{
  "n_layer": 14,
  "d_model": 192,
  "n_head": 6,
  "n_kv_head": 6,
  "head_dim": 32,
  "d_mlp": 768,
  "vocab_size": 2048,
  "activation": "gelu",
  "norm": "layernorm",
  "norm_place": "pre",
  "norm_eps": 1e-05,
  "positions": "rope",
  "rope_base": 6460.0,
  "rope_fraction": 0.25,
  "qk_norm": false,
  "attn_scale": 0.177,
  "bias": "all",
  "tie_embeddings": false,
  "parallel_block": true,
  "init": "orth",
  "init_std_qkv": 0.0383,
  "init_std_o": 0.0,
  "init_std_up": 0.0383,
  "init_std_down": 0.0,
  "optimizer": "muon_variant",
  "lr": 0.0077,
  "lr_mult_o": 4.0,
  "lr_mult_down": 2.0,
  "beta1": 0.93,
  "lr_head": 0.0101,
  "grad_clip": 0.5,
  "warmup_steps": 200,
  "schedule": "wsd",
  "decay_fraction": 0.592,
  "decay_shape": "linear",
  "final_lr_fraction": 0.0,
  "batch_tokens": 32768,
  "seq_len": 512,
  "doc_mask": true,
  "train_tokens": 243000000,
  "steps": 7416,
  "dataset": "wikipedia_en"
}
MLP neurons of a small language model. Each row is named by its layer, matrix (up: input weights; down: output weights) and neuron, and shows model dimensions 96-159. Each number is 128 + 24 x the weight over its row's rms, rounded and kept within 0 to 255.
Before each neuron's rows, "fires on" lists the tokens most often at its 100 highest values on Wikipedia text that the model never trained on. A number after a token or word is its count.

fires on: "an" 17, "ur" 10, "and" 9, "ish" 9, "o" 7, "n" 6
L2.up622 [144 161 179 121 137 118 144 120 104 144  69  82 156 106 158 110 136 140 135 128 122  85 117 120 135 137 125 139 145 120 117 113 142 145  60 104 173 101 132 161 124 145  90 168 137 132 106 143 114 153 112 142 124 126 121 162  97 124 142 105 121 160  79  87]
L2.down622 [110 124 156 119 124 115 129 121 146 140 146 110 124 148  96 111 143 119 116 139  63 159 168  70 114  71 107 122 130 132 153 104 102 178 136 131  98 102 140  80 123 128 137 136 108 150 128 118 117 160 135 124 127  73 158 142 148 158  98 143 110 137 123  86]

fires on: "ur" 20, "par" 19, "ci" 18, "ff" 7, "s" 6
L5.up430 [109 124 150 162 141  99  96 172 116 148 134 113 126 124  88 152 164 117 146 158 130  98 177 139 152 145 131 116 179 125 137 135 120 115 121 118  85 130 136 130 124 130 152 117 112 107 166 120  99 109 109 159 127 125 143 177 100 137 100  97 134  70 118 150]
L5.down430 [143 148 187 108 137 115 122 109 179 158 161 138 123 151 130 140 112 104 108 136 156  96 126 152 110 107 148 106 132 154 134 123 154  72 113 142 154 121 125 113 119  81 117 105 120 102 105 144 164 136 131 113 151 148 148 120 159 183 134 138 109 106 110 126]

fires on: "hy" 28, "y" 28, "al" 9, "w" 7, "il" 4, "ist" 4
L2.up485 [123  86 171 142 110 120  92 134  93 128  83 141 135 143 129 146 122 140  66 167 143 123 118 149 119 114  89 154  88 124 176 113 110 112 120 164 142  85 100 113 141 127  92 150  92 107 104 123 142 153 118 141 122 166 138 159 113 108 127 135 150 139 118 107]
L2.down485 [ 87 120 126 141 100 154 149 117 165  97 119 131 117 128 144 172 123 114 107 133 146 127 115  99 159 140 135 111  98 118 122 173 134 112 164 180 131 168 137 110  99 129 144 161 103 116 121 125 139 128  92 141 160 155 142  79 115 125 138  99 129 149 137  81]

fires on: "s" 34, "ment" 28, "t" 8, "ation" 7, "ity" 6, "ography" 5
L2.up525 [143  99 130 129  99 154 111  67  98 148 121 128 132 156 127 128 113 152 135 112 138  59 120 163 141 122  91 171 142 138 141 127 127 129 150 119 106 114 104 127 147 145 131 107 113  79 145 112 115 141 115 129 129 128 126  98 127  96 128  93 144 134 130  86]
L2.down525 [124 113 123 124  80 164 107 119 122 110 129 153 169 152 126 119 138 143 109 135 118 115 148  96 115 133 147 167 118 100 138 147 139 141 109 101 104 120 125  91  96 119 126 101 156  62 116 155 110  87  95 163 135 139 157 176 146 161  98  97 146 113 116 108]

fires on: "O" 45, "N" 19, "al" 13, "ub" 7, "it" 7, "20" 4
L2.up524 [123 156 145 118  98  88 180 107 152 124 113 160 135 169 149 130 182 104 115 124  89 162 146 114 111 130 132 155 161 154 135 138 149 125 203 125 132 139 108 146 126 102 135 109 148 151  79 135 130  91 148 144  94  74 131 137 116 120 173 115  98 126  88 133]
L2.down524 [138 116 178 106 115  84 112 143  86 161 117 124 171 120 107 122 108 115 116 103 166 127 135 122 155 132 165 132 107 124 113 148  95 146 118 150 149 139 124 145 145 135 103 132  99 110 129 124 112 206 151 133  86 125 148 146 124 156 115  99 112 129 161  71]

fires on: "t" 15, "d" 13, " do" 10, "and" 7, "ce" 6, " from" 5
L7.up649 [136 132  88 153  85 130 146 148 145 141 104 128 135 134  90  82 138 131 133 131 130 132  78 112 127 117 121 114 131 143 132 122 117 104 123 144 109 145 130 136 103 120 185 133 149 131 146 122 150 145 172 132 198 116 129 105 139 154 108 119 102 160 145 112]
L7.down649 [116 149 150  82 104 136 113 103 131 143 140 154 165 108 118 105 138 159 146 136  99  96  90 116 126 100 106 100 135 120 135 125 140 110 105 170 163 137 106 136 160 132 132 152  90 144 107 128 163 152 139 119 137 117 144 161 145 117 139 109 134 101 149  92]

fires on: "born" 43, "ed" 9, " married" 4, "son" 4, "is" 4
L3.up603 [ 42 130 106 144 130 117 145 146 102 143 146 170 131 132 112 121 143  83 163 133 125 124 111 135 138  82 108 143  96 140 169  96 139 130  93 107  92 133 114 148 130 113 120 154 119  92 140 136 171  89 103 129 137 125 122  90 185 157 129 105 162 116 110  67]
L3.down603 [114 140  95 108  86 114 155 105 149 108 127 110 133 131 136 112 158 130 164 141 120 100 126 109 146 107 129 146 145 106 128 165 111  77 169 150 103 159  72 130 113 101 126 114 108 110 130 129 115 124 110 163  84 143 116  98 162 146 109 142 133 161 135 153]

fires on: "p" 15, "m" 12, "ge" 9, "t" 9, "us" 8, "ship" 6
L7.up220 [137 143 133 170 160 144 107 129 118 137 133 155 116 135 126  88 109 128 138 145 143 111 130 141 159 111 121 138 124 157 123 108 169 123 139 148 140 145 106 185 145 135 120 145 139 119 153 106 114 127 116 119 149 154  97 108 157 170 112 138  95 142 163 101]
L7.down220 [ 77  65 158 120 106  93 161 154 109 141 118 117 134 120 185 104 162 152 116 153 105 156 130 134 137 145 105 112 159 120 107  83 131 136 110 117 119 111 148 116 117 149 120 155 119 125 122 162  97 109 137  93 139 103 119  95 154 154 169 118 121  90  95 136]

fires on: "s" 21, " out" 9, " un" 9, "f" 9, " over" 7
L9.up126 [106 110 122 145 130 126 116 105 124 113 129  87 157 129 150 167  98 117 124 137  93 105 109 117 123  96 152 157 122 115 102 111 133 151 138 148 199 165 107 125  98 101 119 134 131 113 151 120 118 116 131 112 126 100 140 173 138 105 100 129 131 139 157 181]
L9.down126 [ 94 151 144 146 169 123 109 143 167 107 124  98 110 136 155 148 100 152 129 125 115 152 139  98 131 136 114  85 133 123 133 134  83 139 142 129 123 102 125 113 127 150 116  89 148 175 101 142 154 105  88  79  98 107 139  94 140 127 107 123 192 139 161 128]

fires on: "ar" 44, "er" 10, "ha" 8, " by" 7, "us" 6
L5.up297 [140 137 124  81 112 130 126 136 105 139 139 131 144 133 118 155 158 172 157  95 169 167 163 136 150 154 134 119 121 112 156 156 111 130 120 148 107 140 109 153 131  97 139 149  62 104 159 132 109 136 123 126 108 181 118 135 109 167 107 146 124 162 109 140]
L5.down297 [121 161 104 127 112 131 142  86 135 140 139 106 136 107 121 104 123 110  89 134 150 119 165 104 118 126 167 124 136 120 100 103 142 135 118 178 147 148  89 128 137 124 136 198 110 132 130 149 156 108 167 127 128 119  97 117  85 114  99 128 106 133 152 151]

fires on: " Be" 20, " Bra" 17, "e" 11, "ot" 10, "et" 7, "d" 5
L2.up610 [147 160 165  89 142  96 142 123 105 118 110 136 139 158 129  82 107  87  61 107 148 104 160 113 143 154 114 161 121 121 134 149 139 135 129 136 107 135  82 110 143 141 132 149  95 161 137 137 150 153 105 116 155 179  65 106 148  84 140 205 148 141  76 128]
L2.down610 [152 142 124 152 140 143 132 145 130  64 124 150 113 105 141 108  96 104 147 116  93 120 157 135 112 152  98 130 169 159 121 122  99 165 131 140 103 146 115 129 141 151 130  92  77  85 143 131 150 131 117 154 127 137 164 116 106 111 131 100 120  95 147 152]

fires on: "N" 13, "R" 12, "al" 9, "A" 9, "O" 8, "ain" 8
L3.up360 [124 112 111 134  78  89 155 177 142 119 108 186 149 139 109 157 132 129 138 133 149 127 155 126 174 115 128 110 103 161 174 141 107 148 121 128 112 158 125 143 111  85 184  77 153 132 141 121 105 121 113 120 116 112 112 188 125 116 115 137 102 144  91 138]
L3.down360 [123 129 176  75 137 123 140 109 114 189  96 148  86 169 115 141 100 106 110 104 172 134  97  91 157 119 135 102 157 178 131  83 111 133 169 133 169 131 131 111  72 149 111  88 128 131 115 133 141 131 154 156 125  78 155 127 130 144  81 116 135 131 149 102]

fires on: "ti" 13, "te" 12, "ma" 9, "ra" 8, "ba" 7, "ri" 7
L7.up698 [118 116 116 126 138 148 174 119 146 105 129 170 115  97 147 165 151 136 159  96 119 159 112  99 135 115 163 108 121 145  96 103 135 115 117 116 126 142 137 108 163 137 154 106  95 128 112 129 137 112  83 137 142  96 187 162 119 178 158 135 139 176 104  99]
L7.down698 [132 114 118 122 129 138 114 134 169 137 113 145  88  75 162 115 132 157 113  88 116  84 112 155 119  78 118 158 111 119 131 106 122  94 135 182 106 145 126 138  97 154 121 132 153 115 144  89 105 142 126 112 161 116 188 125 101 149 124 130 114 169 103 154]

fires on: "est" 32, "n" 16, "u" 11, "r" 10, "pen" 7, "an" 7
L3.up7 [142 127 153 154 124  99 139 157 100  95 127 120 134 139 125 126 110 162 122 182  91 141 103 106 117 109  90 117  72  85 141 110  81 145  76 100 125 110 155 158 111 166 143 111 113 146 163 123 115 152 137 119 118 118 165 114 117 109 133 147 153 116 140  96]
L3.down7 [145 126 190 143  73  78 154 116 100 126 141 152 151 132  99 120 111 135 131 144  90 134 101 155 122 138 158  97 142  98 169 103 133 149  81  97 119 130 122 157 106  96  90 152 121 149 171 112 114 170 128 133 113 117 165 161 103 148 145  92 103 161 134 128]

fires on: "p" 14, "it" 13, "d" 9, "t" 9, "pt" 7, "ot" 7
L10.up401 [130  96 144  59 113 154  95 141 134 140 135 160 133 135 153  98  93 127 150 121 136 118 109 118 104 119 141  98 127 139 145  88 115 175 119 145 131 137 152 159 108 167 112 147 131 151 137  86 136 137 112 100 138 151 127  79 146 114 141 119 112 173 120 142]
L10.down401 [ 84 137 130 110 107 105 134 102 130 104 145 152 101 149 156 150  95 124 122  87 155 124 106 124 125 126 125 159 138 101 168 113 128 130 119 175 188 126  83 145 145 139 107 141 128 151 148 145 121 118 150 156 180 156 175 150 147 146 125  79 138 108 154  84]

fires on: "de" 32, "S" 30, "re" 9, "an" 8, " Green" 8, "e" 7
L2.up623 [139 133 123 119 135 106 105 135 182 112 141 129 138 126 146 159  96 163  78 107  99 122 118  62 131 148 144 123 137  97  83  98 163 161 109 132 129 152 103 156 105 112 176 107 156 113  78 150 121 157 111 111 128 147 137 204 124 115 117 134 142 128  95 138]
L2.down623 [157 167 133  67  83 137 151  92 153 166  78 118 102 135 120 157 149 142  83  95 111 130 130 115 149  93 129 109 137 107 154  78 113 107 125 119 154 166 110 113 105 105  98 133  86 135 100 144 140 138 142 145  91 159 137 122 160 148 111 166 129 146 143 133]

fires on: "ing" 55, "ed" 14, "s" 7, "d" 5, "ning" 4
L3.up427 [131 145 161  97 148  79  84 115 105 107 162 137 118 138 152 135 117 116  95 146 132 127 118 124  97 152 115 148 117 123 159 130 138 155 133  81 122 148 120 159 172 124 139 110 123 161 161 149 144 173 154 131  95 148 129 116 135 153 136  92  66 142 126 112]
L3.down427 [133 117 143 120  93 122 135 129 155 175 162 130 113 118  92 142  94  93 104 145 134 199 138 108 133 137  99 115 148 144 160 157 133 139  95 166 116 137 144 128 123 118 134 114 109 146 101 141 134 150 138 147 121 133  98 121 125 132 140 130 146 103  97 138]

fires on: "l" 14, "ip" 14, "iv" 13, "ol" 12, "ov" 9, "il" 7
L5.up413 [ 96 149 102 114 143 178  84 155 114 116  76 116 116 120 137 133  87 139 129 114 124 161 134 115 108 174 157 108 113  92 170 130 139 127 154 126 129 148 165 135 118 166 141 125 100 121 140 137 151 115 144 113 127 132 128 120  92 166 156 109 122 153  79 185]
L5.down413 [ 93 140 152 134 181 137 103 152 159 141 101 122 141 110 161 171 114 148  93 137 123 137 134 157  91 107  90  98 155  98 142 124 146 151  81 119 127 119 176 143 124 102 141 124 131 149  93 158  99  90 123 142 127 143 146 166 120 117 168 141 165 111 140 100]

fires on: "s" 26, "a" 8, "al" 8, "ad" 6, "o" 5, "ing" 5
L9.up397 [150 123  86 154 139 148 142 105 108 120 122 156 128 140 137 143 125 142  87 163  81 152 121 196 125 101 137 134 148 162 163 150 155 114 105 150 155 147 161 152 174 152 129 154 117 138 129 100 127 160 160 145  85  93 130 159 155 101 136 169 163  86  81 117]
L9.down397 [ 99 133 155 113 126 124 124 138 145 103 149 110 163 103  87 128 104 170 131 119 103 119  61 110 146 160 131 120 119  91 164 102 116 119 119 138 154 141 116 123 141 133  95 156 136 154 132 135  68 150 130 153 139 129 108 125  37  91 153 128 129 121 108 166]

fires on: "n" 18, " of" 18, "x" 17, "pt" 14, "th" 5
L7.up63 [137 123 133 162  54 118 127 117 121 113 125 122 165 141 151  91 127 119 146 156  98 157 144 158 146 153 165 124 104  93 149 107 121 117 119 134 139 128 145 134 152 116 115 153 156 114 112 132 194 126 141 112  79 151 146  62 119 146 146 133 134 108 156 170]
L7.down63 [132 137 131 168 112 134 150 102 115 136 159 137 114  94 116 118  91 148 155 176 111 159 111 116 139 150 119 153 118 121 109 115 115 121 120 125 191 100 113 107 156 169 147 131 134 122 106 107 170 149 147 130 161  87 120 143 132 109 144  94 123 110 165 152]

fires on: "ic" 26, "at" 15, " p" 12, "it" 11, "lic" 8, " per" 7
L5.up469 [133 119 119 137 111 170 122 128 104 128 119 140 118 162 117 133 100 164 130 150  73  67 134 139 127 146 168 118  98 112 107 131 147 117 101  98 137 110 121  97 128 154 121 125  63 158  93 138 119 134 148 166 113 159 122 131 102 127 181 112 143 143  73 141]
L5.down469 [127 146 127 146 128  96 103 153 154 119 102  70  83 118 136 142 126 182  98 162  80 108 114 140 124  92 167 153 151 128 137 110 102 150 140 102 112 131 145 131 133 110 145 117  91 118  67 105 154 159 114 136 109 104 141  98  90 141 174 126 157 126 141 167]

fires on: "A" 31, "E" 30, " two" 12, "2" 11, "1" 9
L2.up608 [106 142 151 132 126 143  99 126 142 148 148 119 154 134 116 129 159  93 124 133  93 139 116 168 127 144 120 118 136 133 172 130 143 138 131 129 127 121 191 106 103 122 126  98 155 169 174 135 124 153 116 119 121 124 113 130 105 121 100 127 110 153 178 166]
L2.down608 [157 104 137 105 116 132 141 116 136 162 116 127 134  80 139 160 154 111  93 151 109 136  96 134 146 118 100 107 132 135 152 112 134  85 170  96 158 106 193  85  85 108  69 140 128 184 137 109 129 108  94 123 109 152 120 163 134 121 121 110 132 145 173 155]

fires on: "ian" 38, "n" 13, "an" 10, "American" 10, "ish" 7, "con" 6
L3.up202 [102 166 160 104 111 139 124 162 107 125  97 107 174  95 128 144 128 142 122 130  71 114 142 133 116 113 106 112 131 149 133 127  87 165 113 124 103 116 152 127 149 183 131 103 144 141 133 144 135 136 117 112 131 112 128 176 125 159 146 150 126 107  55 101]
L3.down202 [110 187 126 114  84 111 136 116 124 125 163 161 124  93 136 141  97 101 102 134 129 136  86 101 107 109 107 114 162 150 129 102 116 125  93 124 103 116 121 138 109 147 128 157 110 129 120 104 113 131 133  76 127 123 144 197  95 165 132 119 155 117  90  90]

fires on: " of" 12, "at" 11, "in" 11, "x" 10, "el" 10
L7.up243 [140  91 131 159 136 165 158 110 106 146  91 123 109 105 153 108  93 157 158 104  74 113 148 123 144 124 187 156 150 122 131  86  95 134 151 116 135 100 129 145 174  98 126 163 138  80 109 140 174 119 155 121  92 116 160 128 127 104 117 132 133 115 118 147]
L7.down243 [ 97 132 142 147 122 144 118 146 132 131 112 136  89  98 123 135 117  95 118 161  78 129 117 169 132 107 131 122 108 130 119 142 141  82  77 125 144 142 146 116 156 176  97 141  99 151 142 139 125 109 138 121 158 113 109 147  85 125 152 100 119 139 100 137]

fires on: "ce" 24, "t" 13, "s" 10, "-" 9, " is" 5, "na" 5
L5.up565 [126 144 117 136 165 133 129 101 108 108 144 123  91 160 129 120 152  90 122 163 131  96  93 106 177 159 122 143 127 150 130 192 115 105 140 166 128 148 161 123  99 138 147 154 183 155 123  94 140 133  99 150 112 157 133 122 102 110 138 181  83 136 107  97]
L5.down565 [146 146 133 133 128 134  97 148 102 107 141 125 110 109 127 125 142 171 103 164 115 130 122 109 119  84 115  91 106 145 110 166  82 160  90 100 126  96 120 125 111 115 100 124 128 143 132 132 146 111 124 133 135 128 145 131 144 117  92 124 152 161 153 137]

fires on: "k" 19, "y" 15, "n" 12, "t" 7, "z" 6
L7.up467 [ 81 133 120 123 191 136 105 124  99 111 115 121 156 135  99 139 163 134 112 152 127 124 137 152 154 128 143 173 101  81 105 123 183 103 106 142 130 136 107 109 166 130 135 139 125 105 115 103 149 146  59 123 132 130 193 142 168 122 107  87 163 120 155 114]
L7.down467 [ 99 162 155 108  91 106 140 182 110 146 118 143 107  74 128 144  80 138 137 165 158 111 162 147 155 129 142 119 135 122 111 182 116 132 109 104 148 149 140 109 140 124  86 120 136 138 100 136  60 106 122 135 104 110 147 114 148 133  99 123 122 104 137 131]

fires on: "t" 30, "s" 20, "es" 7, "les" 5, "al" 5, "ge" 5
L9.up272 [159 112 152 118 117 145  96 132 123 106  87 104 102 129 133 107 132 165 128 169 140 113 146 155 123 142  70 121 137 183 165 121 104  88 135 115 110 102 151 146 178 115 160 125 146 110  81 136 152 142 154  98 137 133 140 126 169 151  96 143 164 163 145 126]
L9.down272 [139 131 113 101  99 170 105  88 113 126 150 110 165 153  77 100  93 110 147 141 128  75 157 123  73 111 122 127 133  99 100 169 161 146 147  97  77 128 137 168  92 158 115 139 115 107 119 116 109 127 148 143 154 106 141 141 133  87 122 133 110 140  88 111]

fires on: "e" 34, "s" 12, "ur" 9, "ri" 7, "ut" 7, " home" 7
L3.up621 [105 107 136 135 154 106  98 118 140  89 141 151  88 107 109 128 119 147  97 140 113 142 167 161 110 116 113  71 127  95 119 125 135 111 109 101 111 139 124 149 141 132 163 150 154 139 175 124  93 174  94 147 168  88 156 102 126 119 136 122  92 145 159 107]
L3.down621 [130 111 154 121 148 116 158 130 154 119 124 119 177 147 102 160 114  99 102 117 164 150 149 153 102 181 186 114 122 143 131  98 132 101 142 150 140 133 138 155 115 147 140 106 111 161 136 136 150 150 160 145 137 168 112  88 169 128 174 122 127 123 122  97]

fires on: "," 29, " 19" 28, " 18" 7, " April" 4
L7.up570 [143 115 125 131 111 148 188 112 155 138 132 138 137 118 111 140 147 132 154 174 105  97 189 106 159 136 157 141 148 156 143 147 146 139 194 170 125 133 104 118  85 158 128 126 162 121 104 162 121 121  70  71 102 128 147 130 134 120 140  94 164 140 117 103]
L7.down570 [176 105 145 144 137 144 160 147 151 119 160 119 123 114 150 115 128  68 104 169 152 112 120 128 128 106 132 102 143 115 122 151 133 106 117 165 148 103 121 122 162 101 124 123  81 141 143 149 123 165 113 153 113 188 120 155 105 178 117  85 147  98 115 147]

fires on: "," 68, "d" 6, "ated" 5
L7.up549 [170 108 159 148 137  88 146  98  97 158 124 136 145 135  85 157 111 116 118 161 137  99 166 112  98 167 137 145 143 170 126 148 128 136 138 156  74 144  79 154 144 144 126 124 142 133 121 138  86 140 114 161 109 127 102 117  97 122 143 145 121 142 101 157]
L7.down549 [153 140 131 150 137 176 120 152 223 144 127 113 149 133 125 114 124 108 131 146 129 136 151 112 107 137 122 108 142 126 129 163 114 130  97 187 111 138 166 114 163 120 134 116 117 143 151 134 167 116  97  99 127 153 143 116 102 116 156 140 168  93 147 103]

fires on: " an" 26, " La" 14, "s" 11, " mi" 8, "la" 8, " la" 8
L10.up663 [121 163 141 117 141 131 117 110 107 125 118 112 128 123 137 146 104 125 137 124  95 144 167 160 133 183 125 136 144 122 127 133 160  76 145 175 141 113 129 116 116 139 141 120 127 131 118  97 154 107 115 103 106  98 137 148 153 123  67 126 146 104 121 164]
L10.down663 [132 168 126 133 124  82 132 170  98 141 149 151 152 122 160 111 136 160 150  55  68 130  97 113 136 115 150 151  82 157 146 120 139 138 111 150 155 117 115 152 134 153 123 143 108 107 143 140 132  93 132 122 156 157  89 132  77 125 197 112 101 122 100 131]

fires on: "f" 25, "d" 12, "ide" 6, "t" 6, "20" 6
L7.up618 [119 121 128  92 144 102 111 196 135 185 156 112 107 156 136 128 152 144 121 101 121 107 138 108  91 103 123 114 101 132 159 132 151 149 113 134 106 131 123 132 116 125 142 152 122 113 113 148  85 124 122 116  81 111 111 118 108 121 132 150 151 149 147 142]
L7.down618 [134 111 157 118 103 112 151 140  85  99 142 125 115  96 129 181 136 118 117 126 126 135 152 102 135 129 127 174 114 130 111 137 142 105 166 159  95 113 166  98  83 127 133  81 137 126 142 108 140 103 138 143 116 131 146  84 138 134 154 152 176 139 198  80]

fires on: "il" 25, "it" 19, "in" 13, "ad" 9, "ce" 8, "i" 6
L5.up478 [105 154  91 114 162 147 118 124 119 141 133 135 114 124 161 143 118 135 101  89 134 126 153  99  89  98 151 127  86 122 150 126  86 158 119 101 113 118 142 136 100 133 140 164  95 128 107 182 159 138 151 154 159  83  97 139  99 123 177 148 137 124  89 131]
L5.down478 [106 146 115 131 156 134 152 120 122 147 145 122  73 121 140 126  94 168 159 122 122 170 110 109 136 103 138 117 144  89 162 129 125 110 113 104 167 137 164 111 110 137 137 141 100 156 126  80 147 135 132 136 152 154  93 137 149  64 135 155 143 136 131 141]

fires on: "ign" 16, "d" 9, "z" 8, "t" 7, "elected" 7, "v" 6
L5.up118 [113 146  69 134 122 136 139 125 110 104 127 115 127 119 123 105 140 137 131  78 113 158 110 144 122 104 161 110 155 110 147 166 155 124 126  96  92 146 143 151 113 123 154  94 124 112 167 114 136 141 119 162 108 195 139  98 120 147 181 116 135 145 129  63]
L5.down118 [125 162 137 152  57 141 131 121 115 151 157 106 161 117 149 118 101 168 164 127 194 139 142 148 118 133 148 137 136 102 116 148 138  75 108 144 118 119 132 153  97 102 100 118 119 109 137 102  88 126 112 163 119 107 153 130 133 117 143 142 143 112 151 156]

fires on: "le" 18, "et" 16, " Order" 9, "an" 9, "re" 6
L3.up348 [185 156 189 106  99 114 144  98 130 128  94 107 130 127 147 177 123 115 112 146 119 143 157 113 123 106 124 134 197 137 128 130 109  88 116 114 134 127 118 174 121 127 169  95 157 118 123 175 168 174 164 118 134 141 104 172  82 121 111  98 129 134 117 137]
L3.down348 [127 153 145  73 140 117 119 102 176 138 124 139 123 102 126 163 117 133 118  88 142  56 114 170 177  81 159 132 102  96 125  99 162 135  68  98 107 140 129  95 113 114 135 121 114 114 126 130  95 139 149 132 104 120 146 140 130 140 165 126  84 109 147 126]

fires on: "t" 21, "n" 18, "st" 17, "l" 5, "k" 5
L5.up476 [117 124  87 149 116 169 104 124 123 124 129 115 109 138 106 136  99 113 149 129  88 148 141 135 143 110  73 139 101 125 129 159 163  91 152  79 164 124 159 162 128  82 111 127 144  88 116 130 139 144 132 131 106 142  83 182 155 104  81 133 108 114 158 155]
L5.down476 [138  99 144 135 107  90 165 166 121 114 123 143 190  74 157 137  92 141  99 128 133  92 137 112 136 112 149  85 122 114 132 115 109 140 117 162 108 100 136 139 125  78  66 183 131 154 112 112  81 151 117 147  98  82 123 132 144 117 127 105 132 128 139 166]

fires on: "at" 18, "il" 10, "w" 9, " New" 9, "it" 6
L9.up710 [134 110  98 111 105 150 156 120 141 133 122 151 146 121 131 141 137 176 160 152 180 130 140 110 120 150 186 121  76 100 149 124 154 129 151  98  85 126 114 123 113 146 138 140 118 105  99 134 153 131  88 117 108 120 150 138 147 127 162 109 101 168 103 118]
L9.down710 [168 138 124 153 168  96 131 110 130 110 103  91 117 131 152 142 154 142 123 124  84 110 121 150 117 121 135 136 138 127 126 120 152 162 178 133 135 123 106 141 132 112 155 142 192 123 149 130 108 140 168 141 141  78 137 124  82 135 120 135 127 107 143 144]

fires on: "ce" 35, "ri" 13, "g" 9, "s" 8, "ly" 5, "as" 5
L5.up101 [112 121 165 148 170 162  84  77 155 154 178  92 130 118 129 120 101 114  79 119 137 109  92 148 167 140 102 133 155 157 147 121 179 170 139 193 117 165 130 142 136 114 114 132 105 143 152 121 139 101  86 140 162 135 150 139 140  93  83 151 134 122 143  88]
L5.down101 [145 122 141 141 112 133 114 119 150 129 162 141 139 102 106 148 113 170 126 130 152 137  93 119 136 108 122 113 122 176  89 134 114 116 132 138 149  82 150 143 144 168  54 104 101 113 169 110 118 120 101  93 142 145 155 148 160 145 147  92 152 143 134  70]

fires on: "al" 15, "fe" 15, "on" 10, "il" 9, "pen" 8, "ter" 7
L5.up512 [147 121 146 144 108 123 125 111  87 101 132 130 157 105 108 127 104 119 103 134 148 110 152 126 134 109  89 118 122 162 108 141 149 115 107 130 143 132 115 164 178 142 148 116 150 119  92 197 149  89  92 119 134  91 143 127 153 111 101 128 141 149 153 104]
L5.down512 [107  91 124 113 133 128  94 140 170 102 140 120 136 128 126 144 112 129 149  99 130 104  98 133 118 115 132  93  93 125 140 110 133 121 169 177 191 132 119  96  68 178 140 128  99 102 106 100 136 130 162 130 136 145 150 113 156 137  91 158 130 136 138 119]

fires on: "5" 17, ":" 8, "6" 7, "3" 7, "m" 6, "r" 5
L9.up615 [111 127 157 101 124 106 171 112 149 122 162 132 104 126  97 161 120 131 157 108 114 112 155 146 101 158 106 149 143 116 125 132 106 107 104 115 188 109 137 125 167 143 140 156  98 139 120 112 172 139 103  90 123 148 147  85 150  97 114 170 100  95 134 124]
L9.down615 [122 105  78 111 131 114 124 154 135 142 127 121 120 108 124 113 168  92 169 129 140 142 130 130 138 120  73 130 109 112 127  99 117 133  99 163 155 102 125 114 173 163 125 152 128 145 157 130 124 144 128 109 102 121 150 141 208 103 116 126 130 166 134 138]

fires on: "s" 27, "il" 13, "t" 8, "e" 6, "ig" 4
L9.up196 [119  73 141 134  93 135  87 115 156 105 148 125 162 101 135 124 143 126 113 136 149 148 142 128 142 129  52 139 140  80 131 121 102 137 126 129 131 140 140 179 127 110 142 139  89 130 166 122 148 115 113 145 156 141 167  83 154 116  68 137 113 129 153 138]
L9.down196 [133 155 140  93  93  67 125 134 114 130 105 133 128 136 143 121  90 148 165 131 145 121 126 152 108 119 128 137 132  96 107  67 149 155  89 140 131 120 145 101 125 161 141 120 126 155 139 100 181 133 135 144 122 155 134 126 130 127 131 123 143 118 150  99]

fires on: "s" 20, "y" 18, " V" 15, " as" 7, "ł" 6, "ist" 5
L3.up19 [110 138 101 129 158 128 132 150 144 142 155 129 129 128 132 108 143 115 136 136 159  97 159 144 130 110 102 135 112 149 111  90 120 120 156 115 112 158 109 111 152 146 155 112 123 149 167  94 177 170 122 129 132 104 195 147 172 108 151 161 118 126 144 154]
L3.down19 [147 153  98 112 133 181 128 111 143  97 132 101 167 137  89 146 109 158 127 117 135 111 128 157  66 139 121 101 108 167 165 123 153 104  93 119 117 132 125 174 124 135 131 117 110 124 107 167 136 179 126 111 148 147  94 112 110 129 113 127 123 111 142 137]

fires on: "us" 25, "ar" 15, "er" 8, "x" 7, "th" 7, "u" 6
L5.up388 [123 117 161 121 156 143 164 137 114 141 120 133 141 165 151 145 172 177 140 131  89 133 130 124 111 126 165 112 111 103 136 140  85 156 124 165 103 114 132 107 135 120 121 110 125 171 161 129 126 118 128 122 117 158 100  86 108 103 148 146 124 142  67 144]
L5.down388 [110 111 131 136 168 129 124 119 170 182 144 119 181  86 118 109 110 117 139  99 168 106  94 136 147 139 157 143 157 164 136 115 121 144 113 152 116 124 138 172  89 130 144 136 116 135 133 122 125 121 146  97 127 105  91 130 102 114 109 152 126  95 162 111]

fires on: "ign" 12, "ar" 11, "al" 11, "et" 8, "ri" 8, "s" 8
L7.up121 [119 106 126  91  95  91 109 129 101  75 117 101 154 130 118 112 158 122 118  75 136 154 116 128 131 150 102 150 110 128 151 161 151 165 126 121 166 126 118 120 145 118 162 111 156 118 165 125 118 127 148 159 131 135 143 110 120 105 130 165  87 184  60 148]
L7.down121 [ 87 139 168 144  95  95 143 112 111 104 164 127 119 120 134 122 133 155  74 122 133 133 103 113 164 182 121 160 141 117 123 126 104 136 125 145 106 145  83 128 131 120 112 126 120 162  89 157 120 141  94 130 121 138 102 161  74 127 181 118 119 150 120 137]

fires on: "r" 83, "m" 11, "l" 4
L3.up153 [144 121 124 132 110 141 135 127  98 157 164 120 126 131 154 140 146 132  92 150 144 104 158  98 129 106 103  84 144  98 130 132 114  72 173 139 138 125 158 140 124 165 112 115 123 127 133 140  91 106 140 100 157 128 140 104 147 109 120 180 122 117 132 163]
L3.down153 [100 125 150 136 141 140 122 114 164 174 147  98 141 142 152 133 148 168 129 141 134  98 174 171 116 131 118 116 156 136 131  92 135 132 132  98 146 115 182 134  90  92 100 146 139 138 137 146 132 171 126 104 170 108 154 116 144 140 139 171 139 128  91 105]